Weights of a small GPT-style language model, trained from scratch on English Wikipedia.
Size: 8 heads of 32, vocabulary 8192.
Training: a variant of Adam for these matrices, 544M tokens.
MLP neurons of a small language model. Each row is named by its layer, matrix (up: input weights) and neuron, and shows model dimensions 128-255. Each number is 128 + 24 x the weight over its row's rms, rounded and kept within 0 to 255. Numbers have three digits each.
A block is one neuron, or neurons of one layer that tend to fire together. Before each block is what it responds to, as a language model described it from the Wikipedia text at the highest values.

Description: Short word-stem tokens
L6.up518:146115160141100125090136127142131136134097151105123140133091181118140176109115184115128155143153124131148132108095144122105162134137123109102121151160124139127120161173151104158113127140132126153074159195100116112126073103166110118144127176118160115136147100112171122169146083114122132112093120169131137120094131136129119152118161108168139140092125164113137128108126130174126109147142
L6.up579:144125092107105139122148160148166137132168109107120106100170120154144146133114140113160127158140105096154146119141138151085096122125092146098134120158132136177162127114153108116101155153136136156074157143121112133143110149087138145160133192081137130132158094146122155144136088140068157100110174164089143104107139099161155137116121131155091096110149132109106099110087142123094131114095
L6.up809:159131115116148158133094134158117140146107112108119137152120147119138136123151176119111130111167127167147142107123120117134142193169127133115129145181113098108124156176098107115104113118110131124116127157160118130118130138124124128150164165131128147149142134109169091126139132105142123166121102177128148135120108106119165142081138135165175149134147109124134108108116113119128142113110
L6.up911:178144139119118119133070115133144125110150135104119122198105144116150131114158117142123129112153075093120151153152102137152096146169137086056184148161144116129137111137101105120087095129146141117129125163185106129107123151162133110132167125114151115119128140156133119107162118154099113166150100167133149116119094079123177111109111159136117137131128102113166114103152144155094126106094

Description: Compound-word first pieces
L2.up64:122163096118147156121127140150133105110099153110138150088133132115137104115085164100091127138157089121098148151096148112114106137151168111093143117152127137150084135141137120171154145105154106103153126111151136140139149124123163178095110138175082158121139125089126105136165166096093128093117115135126165102164141132128138135116140134122148113119143106102150109114060112112129138145120
L2.up76:104152127089128124148153096166130115143099138103111124155121134143130125107149125118106098112122103101111131151177122125102128145091116152096141129139141131139130116174166106151073090133157108104108161147157145135128160152168111142139123099154097146135146130114121098166109127084144154137116169131125125141113164125135105163159110115146130104136127141118112125120095087139114127139121
L2.up80:139118109065160176168116134138133104147110128104061098128183120167135162101124156134146137079137092117128094120176118131102106122144119134158141112141158111128125126097130154141112098126153089139094081120109112094152119077143146129131134150161139152123124126090137157106120113145117166096121147155116137134122127137190136137182144129146145105109115139083185130124057108139127137130164
L2.up169:135161140075135122102123103127138150166123125090129144140121145133136140066102171150117107106169114121094156120119153118101126142119140117134129143102130162108120143126144096175120111094169137084132099118118136120163140114108111172128129112139099135160119163102134157110132140092161155171121127185144169130151111104126117135155155114140162095138157153110145148131118132146140132117109
L2.up248:151132106167129145091139119161135198106137081086145122089153147164144142116088130109109121130169103141153128133150176094142130125129133108111131148089123124141113135111109134090123102099175107123125103131146119172138155102147096168120117083147108114115172116122105151123133127075092100117130153172126138121143163105098172122114129117147131112152113083151138115086081164105126123128112
L2.up336:143151113150137102142107115157154103154116098103145127139152129164140128113140123130141146143136125087116147111099118123095165155144139104100092168136130097102101092132145126140110126082180129117126130082153145113113168119105091147113160095131105150150142153138151113113131157102047137149121118152103141072169091050134136143140134113148140123116139126115154120087134135133120168088092
L2.up602:109089135128099117151109119122126141163142108112159107131100163119128112116128166088102154158134141090170083134150155149094134137156128115158122167128092148103154110141149099119078127129155174126092124126139080155176096109105075126145166155146109156129147129087159143143090124074127110194127105118118127109125156116116087146171163156154133102136118105102105136099121125127125117152119
L2.up617:165111140149131119097147098172121139093103134113174147126119105129134104123108176101149119103157126098185164121119121132103140129154129124093109163095155148127113114127147131130046134122145153111108164109145150158148125111120147125136158094111080118179149123105088165092088136086067112125145125158070152174155154108123145150129177150126155113178153097116127116118129101094110106130157
L2.up731:160158132101168137107158080146112149127111084069114132149147124139142139120088121128122108117171085110119134110122118145130117124090123130123115125143133145146111130136181112135115108111153102107121083130156118142160116139127152147145118152171065151138162127114102118103123142118100150141135142140140137125125155116152132134200119130121150099131153160133165073149088102152134103139098
L2.up732:140117120128092121154096132111108145128145103083125139124099117113150109129077166135078109108181098103107102141097145168126103151104138124091119181108145128123143128145160161117113122122150096135099098163164128150095167123132127125125167138105107132180133087118139137098089141125089129113103128138135124134105165141151116143130143136158124107144137122150167114094121168109136154138117
L2.up745:160183139082137172142141094168159183119108128121144141154149106116140111098150169141124106103145103126095141139156160108113138165112133150139148140123112154118108131151121116107094095112160127142114102116127108168080111122143132139180137123108086124164156154105153141130110125176102109091138136129177145153111113087131140159145120164145159112130119151115146087096115098101147108124112
L2.up761:164140113094159123157153117097160128151125129135123134103146143157148155157137138105113168170137130123123111131114113111130157164152169096111147105125116146166113121117135100116131106087158126110131094109154114130153105095131118166093110119198103131162166106116109106149084118114118140173104118137145122120086158137128163136131135080149136104108129108072115128132114119096072160147089
L2.up853:163088138142150153151120093171158160087104102115165162113113179106120098125154168121123117152147115152090178105149125118074156139155137127127097096117132147102138080135136154135106157101131130137140067113115140140149136126142153124149158107125119135149127104119115151095133107129080089116122095175121143145130161115114121145115136139124160106083119120108111142142111118128120130135105
L2.up877:100129125133147131106146127155153172128126171125183141107109091143155146138134134102135112133115135135137121149173158177122107159116079161154135141135112138087110065096121142132164118107158126126159145140088093134112128130181158170098146119091143113118111119122134100176150165088149138191104130103137153088152149136124117077145154099151131116105125125112177137120120147115199144138109
L2.up879:110111177118141118095166130133145125062124111113105132104139092165128096108113173072122111120159078133110142128126125143106140108143144093144131132116116145095139119113101111114105138137129156109101080094162098143079125105193136109169090110120106155124115149153129140081132183137100130132133112111140142153148152086139150122124104106135153083152132119132150118111084104168137135097117
L2.up980:114153130098136132102124128101155098139096140099169150099121118120135119097110167152098151147130121085133143159138145144109118147164141111076117117129107129134124099170126130120109100095147103108115110118127129153145156149143112137107154104128112145118145090111140142159105137079072169139132138165083167122116130151154102152157119143118152112110107111135147085102100106130107140111128

Description: Post and similar nouns
L4.up155:147150126100162137146131086172134128122147107096116139176121120131121124129086149109128111088128074125138176131143093107128134152117134103100132123167104133151101097137096113113148083127120116151096131124165094129111141125112119125158106090160100142171131166138134158129155162130075124151147141146148173161162141123137142153113120147124172129153134132116159147144077124118113133157090

Description: Heading-start equals signs
L4.up629:142194147113137114130146163134103115135151088122095114100176134132131123105125145125155093101169125128129161109133098113110144150095187178127102114140117109127145092135140098103125092096119074120115112090087122165111123146153192105139124139168116134131103145142143153109147141126085128135118162130151146090157100103146125128125117094120112123096125148071172116128108137156123169123059

Description: Description section headings
L2.up102:171122163112149122131134142154094098123151093110109075112134144157131149164140132103136120087121152132149135155158116105130138160138156163142156126149118109182175126153128148112117142137125141119110146100126107163123098120094160107092100125145133162178075133159172169076092135100141130141138143140157140127174099100107131146120127140114121076150135126090122141124095135125068117142097
L2.up166:146142112136127128146178104138110120075137117106120117122166123159154162133097142113113082114126120113119137101169129113108088112091122171097127124119145151131125095150156104115113146126166119108118129153099184140166158146145175139151144120124108132134139095109101145132104113144116134132101165190125140118145106110098146140156138089129123114145141159114121077140106102115132118130083
L2.up264:157113093125155107068144076110118127122122148159138139123136081167141153159118135072128117098078133104131136127108146116127130117117139113136094097165089141117090102095096106108113135126144111103116097148138182104105150169148126130132092130164155157165157141135160122092138152161101115106085127125147152143130129092163134110115104124126171117125111121115148122131090093095136136112137
L2.up267:139145138103160135144152130144133122119123121137162122129120094115142082124095182095154119137159136175122151168164119151122110135116144113118121185137152102104150106123115106103109132178112126116137162119139139160105163121104114148137142136097105108177128115150097134151073121109120150155143095106079138166129112109134146171117122148143185127150129132089145116075087103160122130125129
L2.up281:122173100139131140147118143124074136119142126119132110111105105131158167133102152123145102113168132144129120158141122140097144168125178101121140172125128092139096152122129113138088110116154119081166120128123139154099154114107137099135153160145083168124128133100154144099151146082151141128134149115135150081118097098123155089142109109152189117122146168122114104134112135149170115104063
L2.up374:150106119120157176126121064141128129152170118112096137143148146161132114129098131084130133139146112111114120087116083108119132144136153188106120152116148169156133157112139151131118075095125120124110144093162160131101129197117130155150113109139059134139140136114149162097087098119131123139093150159144151127147142081154137108174098122143138080115154152078100135125099108116100122132119
L2.up404:157180130150126130118155136123126130148145109118146106072126081134144117130109140120126110100152153143105099133135103127120115122131137136131151152131153132136155113113109114099095098116121149153134095122109130179150140095134170118144131122130096159171111133170119144107105148150111108129112147152127144131172124107123113120166115128124122107122117148119191081111085121142102127092092
L2.up406:149157101136098165165141115124150068119147115118150118127156103129122099115096159095156133136141110115077125106090095131143078170115140122143107118114162142075108123140115128134148142126134145081114105150103171172117153186156145111157108093119083097147095127154107117101118181136124115141123131122123133093156112111130112167129118094139123087162141141069130099135075140090122147110134
L2.up515:190146112141145113135143105107126093124167116116123121100129105130152170159141131135119142120167143134092123098124093097112117139141120101138117141148136139143164082114153084113115117122137079134135118129078108149084158111130172104150146095143075163159141130114094161077107137138126119102097127162108144144112138052131156141128136124165148099112143165090130097127072107140130109106110
L2.up548:139131097152167108133158118168162101102167111103096136101137075110138189169142122100091145094101077126102142115115128102107116170131144130137139158160115100153128076135151112118125121110136125101126080129112158133116106131206162132148117098124069132135140124157139115099137123110108080123104108148125130154182145080134111117121083110131117111149133123106117128101120110135125145084093
L2.up557:131175134139108134136148129170098141139198091104098152102105099145165157144091122101153137110146141129083148094123098101094096113146115147123126162132116139137118135131134101108127101120094133088125080094118156188140144132153151107127146105104042140176152133134124158089112095106159100100089123163130149131142119103143112107175097091133148114144151138109136074153111106101107129141078
L2.up580:126184122124123119154141124135119117132173110115097107098133100143161158167114134096108082105133096157116116102141140067111126116115146163144114163128111136119101127109108144116107091108125132125088118106131134120094100111130143122150144140137117122176110164152147146056083163134157136129142111151143152168130126098145177119169121083151106085107139140148113091125129102118104115134052
L2.up593:137144131162120130141162105122146124145136088124132146116124138161152151136138145122151137106100115128092125118149140116131097169110136162151097128117119136127165126087098134106100120091132126122130133129155138092141150117159157150164143144145126127160141117127131152075087085144087148123113154142144147163175143044156150145114107108156127078093126147093130074151078103103122127134094
L2.up647:144120166153142121100133129166116100135150096141139114074138146160147090150146111094111142125137075067143111080101123155128129117136155150109112131092090096088139130133124112112155143119131114095096120139122116119090167131137112125174147081123103139173147126150134178119135115103132115120078078154113140135150143078111101115130128151145143125118154121099146106124107107142102130102090
L2.up703:096174136145147147144175093184094099128178099107110124109144130155130116129090142121181129139126096109113109113127111103063120124135110175145134098145124099137106110160146132121100162131132117125120094119121155149148103155150143132158145130172103145133097105123104145118108117092109134137123115151137165176116129065131133155178108121121155112104139170145123064116083140156128146129109
L2.up757:161161142103117123156195142122126095163142100121093128157113095141141088135121101127171132129116113143158110143133105140080118157120116167139132145146070113161164123148162120106132082138113113138122129140107145165114139136136127139162120142155116101130121177136134164120103131107129141134133155155147143127171151097142130129135108068117112092134130141132115086110077135107104130149038